python train.py --n_layer=24 --d_model=192 --n_head=6 --n_kv_head=6 --head_dim=32 --d_mlp=768 --vocab_size=6620 --activation="gelu" --norm="layernorm" --norm_place="post" --norm_eps=1e-05 --positions="rope" --rope_base=10000.0 --rope_fraction=1.0 --qk_norm=false --attn_scale=0.177 --bias="all" --tie_embeddings=true --parallel_block=false --init="normal" --init_std_qkv=0.0319 --init_std_o=0.0046 --init_std_up=0.0319 --init_std_down=0.0023 --init_out_by_depth=true --optimizer="muon" --lr=0.0024 --lr_mult_down=2.0 --beta1=0.95 --lr_head=0.00629 --grad_clip=0.5 --warmup_steps=200 --schedule="wsd" --decay_fraction=0.935 --decay_shape="linear" --final_lr_fraction=0.0 --batch_tokens=32768 --seq_len=256 --doc_mask=true --train_tokens=288500000 --steps=8805 --dataset="wikipedia_en"
MLP neurons of a small language model. Each row is named by its layer, matrix (up: input weights) and neuron, and shows model dimensions 0-191. Each number is 128 + 32 x the weight over its row's rms, rounded and kept within 0 to 255. Numbers have three digits each.
A block is one neuron, or neurons of one layer that tend to fire together. After each block is what it responds to, as a language model described it from the Wikipedia text at the highest values.

L9.up34:092178095112148177134142118142115133110132133131145174117108151107113104103180089139183100153054115125123150201136154158157168141151186104170114146117085144155129134100129157063143126129137119113140070158172139142152196140203169174130151097089108175157112132111100126113148113091103101119118151114117034102150156087116132112165127110116118133109110066100131119140118190148153080125172103115122118196129138120090067099131102122181110109172117145148163139139124113058177128110162084091143160098166118154052097107142098203145066084190122083171171175138078091094156124138133184131
Description: Tokens opening or inside personal names, mostly the "att" piece after P/W (Watt, Patti, Pattison), plus first names or titles before a surname (Robert, William, Bishop).

L10.up59:151117120058103094165177076153081131094156081141079108159104177090136086142100083123118134143108108150096093082163074120143134120167152072112125142127096118120043129097124151113116155140102087149098105099131047157143124109139153146102131082126130100144131123118180077173123153123126096066117133141136096105113129127187130153093069151185145105131174165167152170129134152159150107144174112164168142124124171159149126104108167139143058120134151110063121204143076141113124137141115110178161194141079197148118095111108149147144199150150138147144138145116134192118164232115076139087
L10.up234:120142154144101133128108072107031116149132103108146103142147143134109151144106141151129151111056164191101088148183104089132109149136175128120121115148125065128097130124116107165117170138118120133105149132113102210152104135117081114179099132173125123162171135123160075132154116148133099128148199144148165139108134052104111116160148143093129148102104115204121124191128142179149149156050094109182125098175124131106071122173126125185094074065122129083086104119086125186058126082146092142153109154076134192093128149067105067158192100095159191142148140127128121151128158149150159122
L10.up545:125096182141089183190115151171148141108129101100147108114118121117114152109112149145066097151124124089153092159132095160082159113088110042165086125153121150105148162099151052132126201108124148081144094082103146119102079139128113118141143147172167145144127167135122118139099099101140078096173126172121123070146131165095120076116129117146071118090145121162123099068123129141173196141149135171129104121211147131106101089161159122159125162105170164067072163138119172131109149053185118145120098049183100099134123124120127143141148037111167166160098105171109115121189174125140134096
L10.up764:130105166136119130200114079083111159148164092154125081121112116079197105126124087079117110118104156127175071163076098181123147113228131093078123096110112128117072143119105142131127179136142107123162114138148155068131163102151147155156148110121137078138161161116188126154153123118124108154136114142104162050076121153124211176166090135207084146097159101131175174129078135097148134124133137148122098134094153156169184107107085102118103164098161129145150114092096107122121129155068066155123098161081123128045097197121115099173145134101167162116135088110106133102171142103157088121
Description: Mostly the word route and road nouns ending names (Highway, Road, Route, County), as in Federal-Aid Highway or east–west route; also word-final pieces of proper names (Racing, Centre, Washington D).

L10.up207:188079093114145068147161088149127104099118158150167126121178102117108118139120091154182097142085158104148100109098095114096142152206101148102131114164102133127109101156139116099132220133100157094139151083121114080120151123103129145096118059139129178193036182112181134119154059094075131152145118120131120180085103078154100188122140136145100116144081109134082212100108168155167123153105164160162204126103090099154081156132151137121112124184143126147088133162107111133084144160125108142150177162091135096074157133116102126127133053121119133093129104123104136164158194134159092160
L10.up346:142113089165108097154185096132069127085144086085100106140129072122170155150110125163155080133136107121164135106179070123151114123177136180177101110136128142098071094155199097126128140136063140108164176151133153058146174116100134136121130198131185093120165126087177193132155120105109195108172111119113144124109090069152182132132119147142149126138107141119121129157126150080110137170123104190093128177074118108147084122152135086120101131114147094121097228103175118128099048123165173149129140139101095165174132071160114132108113096153148085113087096167180117115142114160106063131
L10.up589:125096116181146064141101083114103095120087128108110161136128111145155075107108102138140154084094162074047138082197152149189131177113145128124148127163101104093084084103132117116159156140136100171165178130097088136147131150195131183131200167081106083190153143128166148121119125114060143101130122101052199081089100120139148116087140122104157112132103118094100178104128124106133178128142138115102150162139101165110089134168128091111130094181145129112109084111110100183156157130100137115221135180136147110178144088089120152151114096137097123068156101165125147111111171107043143158
L10.up751:110091111142132143128122071137103164106122102144112116157128113152176115074102090167150093088090165131091131131062124164139130159131214091109090123110113098123187144111106153043096133139108113117133156102127122114112186145107119223120114107105129150082118146182150134166118119123094143086106126117139145131092099100198157135098139139142124069108088134047116169185170111092067131173083152103138147187110177169123134102108168164173098138191136077132102057144114163113129137102146113162096066200117127145156164177096129147118188141150122171134165073098096149152163108111174127159
Description: Opening parenthesis right after a full proper name, usually a person's or organization's in a lead sentence, before dates or abbreviations, e.g. "Claudia Tagbo (born", "(CFL)".

L19.up0:127105084137156132090149171089159163129157059120130125154098095079091111097095138175125166103113120117148139178159058116181166136145156149178077152163102129200172117093162147161125133086131136089165195116118170128145135101132147173113139149050082128136061151122166165089062093117142143133113145122135131141155130141126105117134161118139130129156113113139118115222107153135146139080195171090146100127159136140129121130136104194125078091144185105085099067097128216121151107169128062139159138097154190119155090066181143178112130100118121098124054131156124165153126108139114110102
L19.up235:050091150124145098123131182159110123107157120096139149130155104114100108071122134118099107099126091042081094208099154136119147136125126125100094090078137089118108131185083118132119071086149160135117150132186115114128131125153125128176136155174170097099129217151185137146139100127062096123119147142132097091109148156101131167145197103190074063134119140148152099094116096139116085077139169121124110192110113119158134159070181123094138104178160163130124133105167123157154172116136083132118153106165086194108114099138176147137112139134166094161210150180143118172083103111176156082
L19.up299:112167132111130135171080213148094144125139173146092121142079117096106147101132175112171137104102156103132115197107118107140181144122105083102145149150056207119098134110155184142103065118136114154137116170123123118122078125125104117101201131161112097126153127145081064116132138121128090118138115117140197132025131146110116152064090051157104189156200128071167101108183164143133116121119077125141121111146125188170151111146112123097101164170155170154139155079129122106126114085097163140083138134178141167112083120163143120150149057098154126205136127118103136108163148148145143091
L19.up327:141098121125179140071132123095065171075170076160105102071166102172096158065130175123136171154095132134129103128161117125148116180183067134124179067165126123211149139114102125167102068131130139127095112107196181122117110103137171133179129105147167088124128214156144143114094089117174156161136161122072142138079089124075098181145112082168110143105110121127121111152131145100085118144147061127122072125123139099121185122136152175111137099156125163129070158145150108160060145176117132103114122138130183107128132185148085165127104180140162095146098097165155135121124099167184101100
L19.up380:124112117099149096117141124160077204120128171100074132148124186181117091054116054105112131077149128072145113163118130119120127167176129117196142108083067114135109107085171144098159136148161134143140098180117107210130111143135140123136149145160126136059113162154159116155150132106141126087115133134159081106145169089126170104105123184159123171183178141161124117103134188079148117094097166082065097135115097110163137117143125147114086171171085103168132085107095111063105185123130095158198198185109087157107128108118114138135120115093118118133116129121130173154191070105087119077
L19.up424:124151077154149115164157147128108190113151125078092144135067138187086099171113109153079131120084130163100124091132183120081110120101173144132055104136096084174180117150181181138107097177156158077140117098133098125094061147148129143154122106133151181118083114140158124127113057116109124107143111093157080136140151151095157138136161133148154075160129165165108134130168163121066113128113140186142136149151116158138144151094148135099103062086096156121082084108113154034059151164114150176147119150143082114231128144125142145131093107175120093158114146205128090179162149130105128111
L19.up458:125140065115135191159152117179074156053187136151147127178155147099140105103082116143126146127118113119119169092068062153053120106107190169155119147112070130176114124126155138118130067157139094099116137104111124131060104126113121124085121136164173142148101143194118143118130124142055111154143179138160128173115206123113099148109150096119098125100158105093124117118211119131102083173066116088135096155107097115167176134146103111116121139116113166154123167105149142067179125140159138091151089103135128093112124151232143149120149107118093149123207126117142124124172174082072078135
L19.up502:170080143092104101130118167112061069162137107147114168105170123098184099085125189134071127045091119083113141165115108156170123084135126101213150133072134141171128166106083160157077135089109168154145166145106138140123076124114105121147067104089068087145089159158103051165116119153131118182130089126138158106147120095135183095158134147147120078101134162129127122140121161120117132107155177090106145152130126128149114157123120156116113133119129152095115139075153124112099148115100158107183204080190127095173147179077156170143097083102125124135125137145116071141083127119182217088
L19.up527:142089189128102087154172095113095134088166083143121165132061172104120090147152089092082171126114103112078069165119108094088170112139199074147128160090111117161136151141136122129125107144128139169138147099111147122187073176103132145118140217177116145097089111119098139138123115130127125147149054084131137164076143195113160105094084149144106100070082132104165129124126137155148105159157144124104133166145060115117172161140170138081111094155129133111139098156130187145133139108127136092078174100106080092080210148103164190154189178100143155157186106170082147121120120122152128092
L19.up539:157089169152096149145105130238065113096187157119095152058157138153087106114091172150112078143106129073088137148117129087141130128119172110114112128112157144144145122153098145167136066147114144127113164150116105081106122086138140129103109141138093110119144101208111143133127093158149109140105186155102126098073127144061163103094059202082131105175123127182160132118124182138155109100127128071081152165148119073183130122106103222075095181164119140138117089182159092088103139082143126120135148097127182099102143108170044161136140123108131122146180112166130116148146141146149134104
L19.up549:092095101134152157195168108128077141106134128108117202126074122157098091112128129150190147128111164141151069133169108121057117090078135154171103140103206135151169123220126118147101125100149104131186118088123169152145172131079100137114133138148161113167132165128099144075171150074120066138147114162086129111156164167145184150153131175086108143129122087156122095172071159142151169147101148102074096105091131052149115138140053168110102154171103147158098104098139156127149122082082197148118172106118175158135159152108075091132147134150108106079172137114141127068133143132094103121
L19.up565:134079100100048133109141141112134115086185125151070153148107172032130133114100147170108101126160128086110116146069152125115138144144103124084075103126084159222096154137103177191148137114139170097146147111158158099119089147155174152193072158164162141161123124120134107123136099111129121154110152113102141105126159115166163162145129075159047089128069122069144073110158122164145142133124166123087136122212097157086084161104110093049109121191107136122101081176112093106126150143125147107137181137119160106201168127111120112135119122120117108108142140105150053172122101158148160125
L19.up699:178146095155125149112056189163123130145134121132123170109111110107131174170129106134116129137111100088130115118128101166134141097143118082145104193124090115080109119147171151093179064147207101100129138189193066073132110130128108169182197133111149118132132174115117192120155079161140135078159193161160089153133130181153242105111156108161152083127099134116135134135143094166084114121140133073108093089133175082171153111103066140110090181162153175156133104121065110187140122157145129104137135097108124078125125131114160101167131124092166092104139171127095103103120084116102169113
L19.up706:171142137174130129155112169175084167086130121163097118104098128092124160071144167135079163118183115139117142133137094157076206100110118164189104150151140112153137143088133163171133100178055125119100207106144147105101077150145143121081126110084118146134142110124121142090078033145116082192187129188114135152114159153120107127130181131079132048142126060159063174147110145078120157122095139112133131094133123120154140110160116195168133122085130120066108167117164138062062100096145122131134144117183118142097153103190142167097156127166103115121158111133175131155143109080119121134
L19.up708:087074121105107099128128093193103150130150103102098074167073139084084147159146162118129111095125118095112116158137179085120192169148106145126111066095103101155161108154040122107118090113095117088122176110159141139174157098098161113185071172122160060138140132132168154114129046132130158092133117159101105188112106202120171107190114134161112085169187098124082151099108129116114125077142147158072138120110155093107039105110181156141120150143124121127111087083194156105126173156166112110100144156128133146126147079106180168092162110146166147135178145127094136173165128137145122105
L19.up748:166144132104102151113111145151137117079156103145152081123155142134081095160134184114170211136133161117110083157127125140181117202176106149161071159112108106176165184104183179147090104133148065121155094094157136076144155119099139152192099176208124160118138152147111135113141084098134105153111145156123123110141082099099074154110138131142077119100133074096155119143113105072055123092142127096158076135185102049070144111133137130068072098149144144119118161101111115211103161131130096088171159132093094140116138125125080166113161137172123158118188120175165136147125136150116168099
Description: Person first names or their pieces just before a surname, especially in tables and credit lists, such as David, John, Alex.

L9.up694:145141118072066110134104121111146143139140184119148104169125086080150142157140199085147101088071138163046108118126141092099135138175153135167098188104136107080147130177121126151079104122086148113115128153199060069097115178174085143095156105122098125134116146150125118071113117117199124126138152101173140096093077192138146141118172172090080080132130183174159119200093130042131086126081156088119144096158174093161121132213103104163151150109122139129104146131105113102149100120084155180125146118115171093107118127099129156121137089127142142143112146119147122082207092128144124110
Description: A lone capital letter token (mostly R, S, D, J) starting a name, place or abbreviation, often after a pipe, semicolon or comma in tables and lists, as in RCH, Ringe, Sophia.

L9.up303:148138109100066171115116072138162130110095163178115105148185110128087157158067115174155123132086168109107171191114121081117112134141104129124141149145161142137148138140118130094125119102134091119178130079131130123099133131154127145141081143155112108139090122104084116074120120156077115046059084155150113137100118097182162127094192117196118160097110123174100175082103183043131151118158166069098153160106170116100137161134124091158122138185150133134106147131135141122152153116071176129136107091110107154121146176070146158219134113120107123096167121188070104034187130111113140162
Description: Space or open parenthesis just before a number or date, e.g. after "in", "born", or a name ("born 1946", "in 1984", "Mardner (born"); also word-initial J/T in tables.

L19.up74:119116145132086152154139164164152141134122149137054183133142085163098182101110159176184109139121133100130064152118125135148132095132104109137136063169093117214132119145197143159143176112159119208173200091086090091071080120135086093128102128116161164118186112191089114186062129123126135067150107158142168085096105154128139139176107122129116122119089124100101131135142114102125132124125169101147094186201081099098139130162118140155124169112147151067175111130147075162093180093155128154142134088131031148125122107091099120120174107122098166144096181116151155139148146124138125115
L19.up128:147091095136140109097140111150162150124097064110202154128120211178126085087171150154093143144109113071133135156129112139082175107083165124103186091166070084149142128161069121177100117164107135132153123072165125106160079142136103135187114084161164126095167134145072105189145118116149155168165112161146115145106135135105136118197080064118193099132165107094110097109127125172165152201115128140090125092114148137141138147157127141139067098167129212097094101115091140077086161138159139172133176098090089145143130115148094092134109096101083111170104085095135114105202131134151117139
L19.up135:142167136135095081106086142154040074113119120121095175156145144131100134181159130126100095129111098126081145135161152094096109101033138100148102144177139114178175110126147118097093076129153159096153125039134076104069152127122077145164148151157063167159144116136119132079180157133131094145167134125092126123113143128112119109104117116223138187106156101095132194151147129148103167134098066132189220092150150131116114124106077187168110124125098154128144115157111131160135156117140067171157115103129111131107132177106122123140173202111144118175127164051148148149136117147136149092
L19.up167:129091113142122080074147124155165106126110111105159103093093130140155118116093180115215158201170085122143165132168189104131162174146117089122088078126109117183088093095127170144140184122118071034137134081133122123076130142100125112144122118124126093149144080150120149174198118166091126110117111169145188137099166094096150130148106194168140109098109067206092143132146134071150141195132104129048122113142157107123134092137143141093145188154193116134133147147115118134119085114086097130114126152173079114168140125150096116122156084128127168113098103167146131086167182098069123159
L19.up170:150128115137103119084110182109083201167120182140097120108150130108156123161135134143123140146184084093152126153143110104169059133091146119153123132119076154174144136149129137109124158169125130140122120097101132137054121092131126156128130178149098101112093118069137075108105195123168185161120057145126102103126158064073104183152101113109100129134102106128068144159168129107112109191142128146069078115058217156135119072137081141158159156094110127104128130187161084079127130148144102145191191050185097125136202109149142129110145122101123174104170072118085152125116128143104139134
L19.up279:116140093209172126102130089104082097170115159148114160130150120177092082087137084135125023111127128115095102143116056121164125106140100109110100117096077086166133103155126128107134073116107168178121173101130098149111167162137124129158088057167111126082135148146157140143101157194135166139134130142166100086108114126095111140177105120166104172086201100125111164191120141118089206158101137146152184109172140148137139166114106126107086145109135182185131120084096127104151137116161120135151175151196114156144132127155103071158165133076085087144190158093095169133157116065164134116
L19.up311:189116165125177184118093168159104138127064160120136115149119156154147076143100141106177194120083079123177078127148164133112136143074138111120120159089123144138100171116143130130168118146126138134181085127123119126141153133170078116122097125115119097120113140103131108122079156136154100094140119086141133141048123111096090060160075100123080193129085125143161161134140178188072162179177201074082118059151098138098125120073138115113117143141157146097177175163155120105116120168167164103143160093197165155090163091132090137114086109071093171097156158120163142144165058158131117114
L19.up313:110125190079086101137169183113151201151176146119103149096176094115119127151140079209086132098134123140105095127075132171151181156152131109112176053123108111141119149107177133144169144163124156148121090102051103117105160165122144081167148142142131116077125085169126130131111114082128109130174148124169115042144128065108123138186137129159093159109058090106085114142152125117129059097104101126137124111109067122073136168133112069187111123155145110042206080086154147100124156149116110097161144146178113156117132115160121139069152126140131147142118153127143096112141083125104189148
L19.up318:113123105143099130082115255162097109096170129128097128131125112144094071138118122120107150167094095105105117148102131153110127137141115113177126062124107128137135168106140072164121106185087096112138166157128132054149102158167081175157119191146178121123117060206071134131125129127114114122093177156148172168088133174121208134092107129097088130155071089154127100172126150135111131141090156122100148101156112076181097086140070179109120109119145091145136147081115112119088139137121116164087163163130108091127186139098041096119144111104155139140221116165129165173131137133104132117
L19.up368:179132170166072085143126138157120162117125140124098102110186146132168138079082120064119166137154052136112145108116105104107148167189184141096131099126110126145106125130102080118092065124128122168180126120142133091195115136129093099189129180157119100087124138090164133185056096123158119143136186168229070166087104131139144148146149128152139047074169118187139093144110160178076155116130102113123127158118152108114156072145128080228113100153143099104103115079141126100119088139110145136169143091136107091139089144101135111119138123079157134129129160115110119122180121096070159104
L19.up397:117102176133117155154141124106189122101199128192086156146099162173148116058138196073063096102103095156125116141096136135152084124120116118141121115123157160085098143140134169147129059125190095150163157137141141123137155090126179103142153101145127143161095132150140110095103116046181146186228123105177109201081151139138096125102083061140120154105072110113129156112136115145120106096119124104104091106149179137170131131139109122143148075116166164138080153138153114026126121202122095120154151121107142148137114154101078088129130083119144153083071081097121135081136098137169108108
L19.up426:113119161081113096132143151080063169098105099119055132127156182160143070145095085123139122160123099179125124082104131141168099143017151179147104139071128114092123113160188123119108146079078080110194069088157078137181156172104156174180108158110130142146127132157160133140109144163169088126189122119131128134127088108083134158132103146169120122091126108109151131104160188097116080119075155125073137145113182112098134093167045127137096125094142175125177121122172152089118095139119151117118120140112140121128071107097125095113186112125150181187157165140158141079086124140132121180
L19.up463:112139132157155072125155169081082095110122099208146101147146081112173079130099163140090136188147089074176077113172100143129148125111175157194159188105127129167181113110110186117086134186117077122157142103132137085152128167177095139132111055134109141100096141092122136086128139160121125076161071113153127150147135049128103177130135170153097106139146171107145132128137107137135147158144149112103107058114123052111121079099094095097165128175127120107095153186094090060132068161105163086147151120160087112087162152122114145151108166105139212157121102121097117138160169121110148118
L19.up628:126058155108104108081143155113136097095131107138113114136131090155115037124133190126139115128116141113143143192132144129087119091084204098149141152109154100157105106059147121118108122213157132129166233076129068080132082150121098101134124115142099115089105075153162065129145129174150166111146092140174209143135116122092182130122128143154150169193106127132124164161116136120067188164093127139127109130113081149132156085099077095182182169145162169085197138101104127115130094128114169142135160163144119162112166111157117080135174094112143149155091128131112146125138121188105176122
L19.up703:151107160089123131109136129157140109126104150183124080139148229119156129106122194186181130121105081045126095150136098084109135096056132101149148076114098150073075110140131084180123156172161132124133123156129191154112109119068149136155105140128145139154158136132081107126128087125166116120179177146102121098149109093106182143143126065137136078174102138133145114084199148129102180125100073141138101097158157107088174134157119187103084109200165146097190134167087116115107090167147126112145144125122131080097162091154140089117165148098142161138082168102154135164159145191100181095
L19.up715:082143106145124147129106142130125109084114079086154149130131146104095117112166131075167077173097074125118080148108186133126034117154132103156150121138125087141114083072158120154129116148123110097161122098156134110163106176159075120187173139182108110179122056147132139227121150122115104158122140163143155177103105115115202086161175128100080148075083146105155104118095124106186115170109125098099082133215134108105166138115146148146123158150160152095137118163131163172140103134107123158195113154127164102197137151136164102167176095149138073110114083076113137086118133195091145152
Description: First-letter pieces of words split into letters, mostly D or d, often starting names in cast lists and tables, e.g. Derek, Dolph, dog.

L19.up184:121163098118090130111188075158164145120118059141109140150123135106092144160054049118098130071065115096127067138108154113143177138068175135141177168238098148131100102213174168143131147141139100152126159097132127111108106105094120153085080111119149130119124088147175065129183158133107161114153103158166160129125154125133097155085135149089100085180140154101167138091164147107080138142172122118137134124110116107131131149109129163106167201117205139103063142129107124179128094187142152120174128117163126127110116146145134146151153089093143138141095103117104113075072186127116083079
L19.up196:125196140129137089036128123145092128119086157139159124077171113175128151142134118100138106093121082166122155213076142118111131101088113065128175133154155104133099110158095167160083111137079141103128197154096160104122186087116097158118105141178139110171113150135099123183118095125114114121135101082160079144176182129172177089171174123109118073086161157067118112082081118091092023094096145121128127091107162137160101126109110182131115147093126141100107152156104101125123135111117112175175146078100158113159076163091131100134119095141164109098150155113104179110112187171169159150
L19.up237:126188142135134126151150083171118155169105095211094127110133134104108142200088080136155113098117140080201085147149103197078104116071119188108104156185136075117161170177106096152147073142111128160088136160117060081084115134110108111087122128144074110146097122160076127122142130166106104104073138118145118097135065162116149188151134115092110106121122153076149181140140114093165127116157096136111145160170136121127124125141100114108129123164162108129195070113135109082177163077146112142199112125155153146136097177089192158198107124189132150180163112120119167114154124163128137093
L19.up288:133119232129111121163130117119125126090160111115225157192139176160108090165164121093140113086170127137139115168099127089106122161122062073141097153150151133103118163177135072111121081143151113082155125156112142182160090100100151144177139086101128153101167134203123172049111171135148062123197098168161043129165076091123158114132152135152138110139142162118116156095159109118095153102111118120118151127071147151132127181126093139064142106130140160109134120139137122103094124153129150156095131111150129052115087118161167114196130132143107122165182124156094130142127188066092162108
L19.up379:135138171120141133150117054094118146133084117107109178157179122100114136173092086149113079151148121162111075099085098147181137149137145135096103169205138124149103084155125136110156154110127116167127074139136156118088087150140103088142111147158204172133102127186163132078219140093066179138157143194152122075114130091136133145098165083104061109136110123140176175164166113098103096127111150063153118106112145075143122088170147112075190145123137185135094081104151168106130107193116105111100104114140112125086136141138144160142105110150104173111051130150125097115162120217101144155
L19.up385:161181161131137082106085086099176154125132148121140097105105101053168149078127125114152135129131164072177134093122117124100123135114145090135117079162126143097121130135113154120127143123163130117094065084147118118097126176098112114088109159156160125116148134129154128140150107126118132144144160131195106207116169144085189086130100091086132067190105187171096183152142091103116103161140152109098162151127048150140171166121208096101093131116118139173050083105097141091099147127143133125095154073157134194084142147123125061089094126081114173137109164128074131138096230147164106135
L19.up390:151142175142135102114120092059114135151148172134136124092182083157144111142106095181097116082186104153106079155152121104172093174119161168150147078147148113155141061110053227126145107071106115067137152176119175089142177142086166125126079176119076134153093120120129134151119135119166092152126076146139139128092088095103133174120061137124138125075155153105150117081180093146117104085077105081081114121116154127195120160143213118114119139112138184193103142121135099102089124144116163136159117134161114095106116104127157192112141151164091083088146124162124168115139114157143143064
L19.up412:111134152176154120150099092135113162071157073151130099126093117098112179066054118109193137097073113079145144167144183173162116118133109103124079154109087116097152121075130155139101101135123107146120108106186115109110110127083137152142162157103170152146107118121211100104168141114033183119066167131109205161131137120123086150114166171097149149121159156109112148071131116122169199063150113151158142194126113137175154157125158129174073156207062168112097118069079149156160098126119091128163155152132136094097164137126113162134133145153124126110135128114181117108167105109120122100
L19.up478:143159190137071117156144127150115168108168165143103081140140133183095121103101106164108092139132105103111129135138172161097165137136085072146170154115108085103131172187084156116104133133116135111092177109149170105137114150183156182166193130162058141150107120130132156142143105132072145186160140081084061121165103102155133087151150142112079075176113134155176138048156164095142136115172134142159151116101158131082122156093179106154145074073105070072141140180109109116108082135194164126171168113093125120076108035138124135108094115163098098098159090123151118114096117134138078141
L19.up493:163120169109113045091155097123120156107176158148123116166167151165134148182126193110187100130152132142174013060107116069096114136113152079136140143126151176152070131143109111173123142185143151112072143147189092126092127099076128066188128141132071154150163144106102173169147161129101176054132110100187098117141105177136128108160115110106104067105132130093104122147114160112145091142129075118108123095128170096113151121114119129117037150155149151156108090114105104196119134139127144159129127059127147094136110126128151099165111131127207155115122155161118151101138128083164090133
L19.up499:108102148145127144090094147148231125142227177121082153094158099169151142130148125137146127193166106131122098131119124093070143180092134101148137191129079129116060168128161110135070125114140174142150106128168152149154084097073133111141108096113066046131091155127130120076178138057081189131112130103158115115142144134092147122157172087150073119137145114162164128142137177175171149128163086103114118167091176138169135179141146163130134165123139177153124101137141117078148083153112105138151154123113175075136134071150142104073143083151179113074134133126136117083167135095103117080
L19.up521:090029205165118139146106093125102147080106089141102081167141096174159152116100116124160060156117044182134133131145116143130210146158065112104140145132175125110146075158054083093196146113120115120165134125150201129185148127066092124167142097101173101074087130179138112130134108131084115132108090073173114137042119109061151149138183154140118127127123114115107131154115139101140117122171149138170175134074111152145115114143136109130122135097174096137150143083130155116170136200125117139153120117148154190103082139127143096142127124151124125131095134116169166113053102116123123156
L19.up572:118164108115096141169106088133072147158145177153149110136095151217228142187102125115132139113134147101125103151068197158102175134095127199163166150179084101133067136094116139191099089144128140121133151180092141085136125144124127139176150155146100200171128188138091110090135137093141149132125111129205140122107093110102089072118170108105130077073087116104155107136131131141127148167078121124132105150128157062133149094088144121111101135150151156086127123093115134127055113202098154132158112130116113128125160073110153132150193156087156128129088125149099056144147115119078122186
L19.up599:149136130198122106110119184162116138171090151106142089107173143138111174156172110124178080117087118139135139186083123090102123168202128094132135179131129126080091118087070172196189104109109135156110118177100201106137149181147126166110139152152117169201161090150141173083090078083144106112100107119158082084140152104125191113125164075089155109097154106092152167090123075065170091173142109121086141065138140094153069189143140140101136114151176168105098141121074108167091102174145138120143151110166088080136124090097126109110104115126167128122156119151153167123115120125138111094
L19.up620:110100157135128156093116127117072098088116115092169095115218104110127121142143149140164094139104213143088142121090128097153217160097089096133134076111110159100144166123080142128218147167104075153140118119141155067179121106087091120129181158144139091148162122150137130158115132189128095103127117058120102141176110088139128149121117130127178155156108139051114125097151112105151123100149111169131146126145162167082122144158110117098145097174108138106103109129155099107075083111160140162077195074146160112143154062071094104128084149087129098162105099098141184146147184211136131157
L19.up678:161131182129097090142142102116141116118204139109112146153114108133138145105114164112131076131140049167129118120125140159178168116080099086119124167095079134084122143135117161178179130126136137132153170165144176104109147126130142114088146159173070101198121104210120167056072129115143134143106121117157167119134135076125107129150085050137173070103103112148125203150127116136140123102107122135113117097167213128084091124085160102125096069127110139106117170115080083093046128179123162139216131134112147147133110121154141103144157117184126123160110126122191140095138210132158078101
Description: Positions just before a number continues, chiefly spaces or separators before the next figure in table rows, lists, years and coordinates, e.g. | 2, in 1948, UTC+2.

L10.up25:128031090148156098144134109165038147101133094179117103135156220139138119100112146206107134109101113175063139127128122183109147188159147095156071168118130079184117089124137153094110175181114120131141123106130166128156105124113128118156085169171151126148091185131142156077125151130090107109154121146119124112157131174084066093136156084055095113111140121169196081083149119135122096152133107133158101134117106134140220099114157164175126119113105034151093118127100111093145136123119109120124166084156113149116185151113072104120136162126159170133126151160166114137166149126144129072
L10.up421:183084136113112131092093148117090147140133157112114156183177124140080142134146158155134106109094159172077186141150141165053124139103137095150110139131164132151172157135168183109094114094086112153103174134121119130147113122053109104099105135148074129147162147104122122158121119146133088068159082168144134134105074125077163092073129138106095122122122113120220156129128117161159131118114182128143088172085101131171145104124117152078080094116174079110190089168171177114128080113149160130178145106031184126121154077122115131062153087140136044135126146197121125096160138090137126173
L10.up443:197084137117065075069035162185051101108161118107091142168161146114117127128120148188116096149051112116083123168107183122050206103176149168175123185088111143125173154143093187139193135150137091184109138132179090158149145118137136147150106173173118093093099106137135088132111130150117139135135133130136120138094099141090189113163107117177139138122075108094168157140128094143139122119119113133135161095094088095141109154124120180121141087122143127086141137106130125102120093135134180090132119096123116140098128113123095163103133154203143126148159074167134098126175121078155203096
L10.up630:153098129170088131129092165125145143105146198151129116173138085111146180114144162150145088165074109138116148180097118133177207123082085120127111149181053074188098141157150164192136122135163149148179097131163107124105178134090173106164092157139128095111110146172057142188132109158083085074129103100141132139125096152131158111141091135157101129106124045110147197138149109144163108093148074143127155116125136053096110137138144164159098144135102152068139127144188119077127111077097088158139177172170097117059157114127076129094130138093115166067158116132097107123147133109172121112
Description: Word-final pieces that complete a split personal first name, mostly before a surname in tables, rosters and cast lists, such as Dann-y, Laur-ie, Rog-er.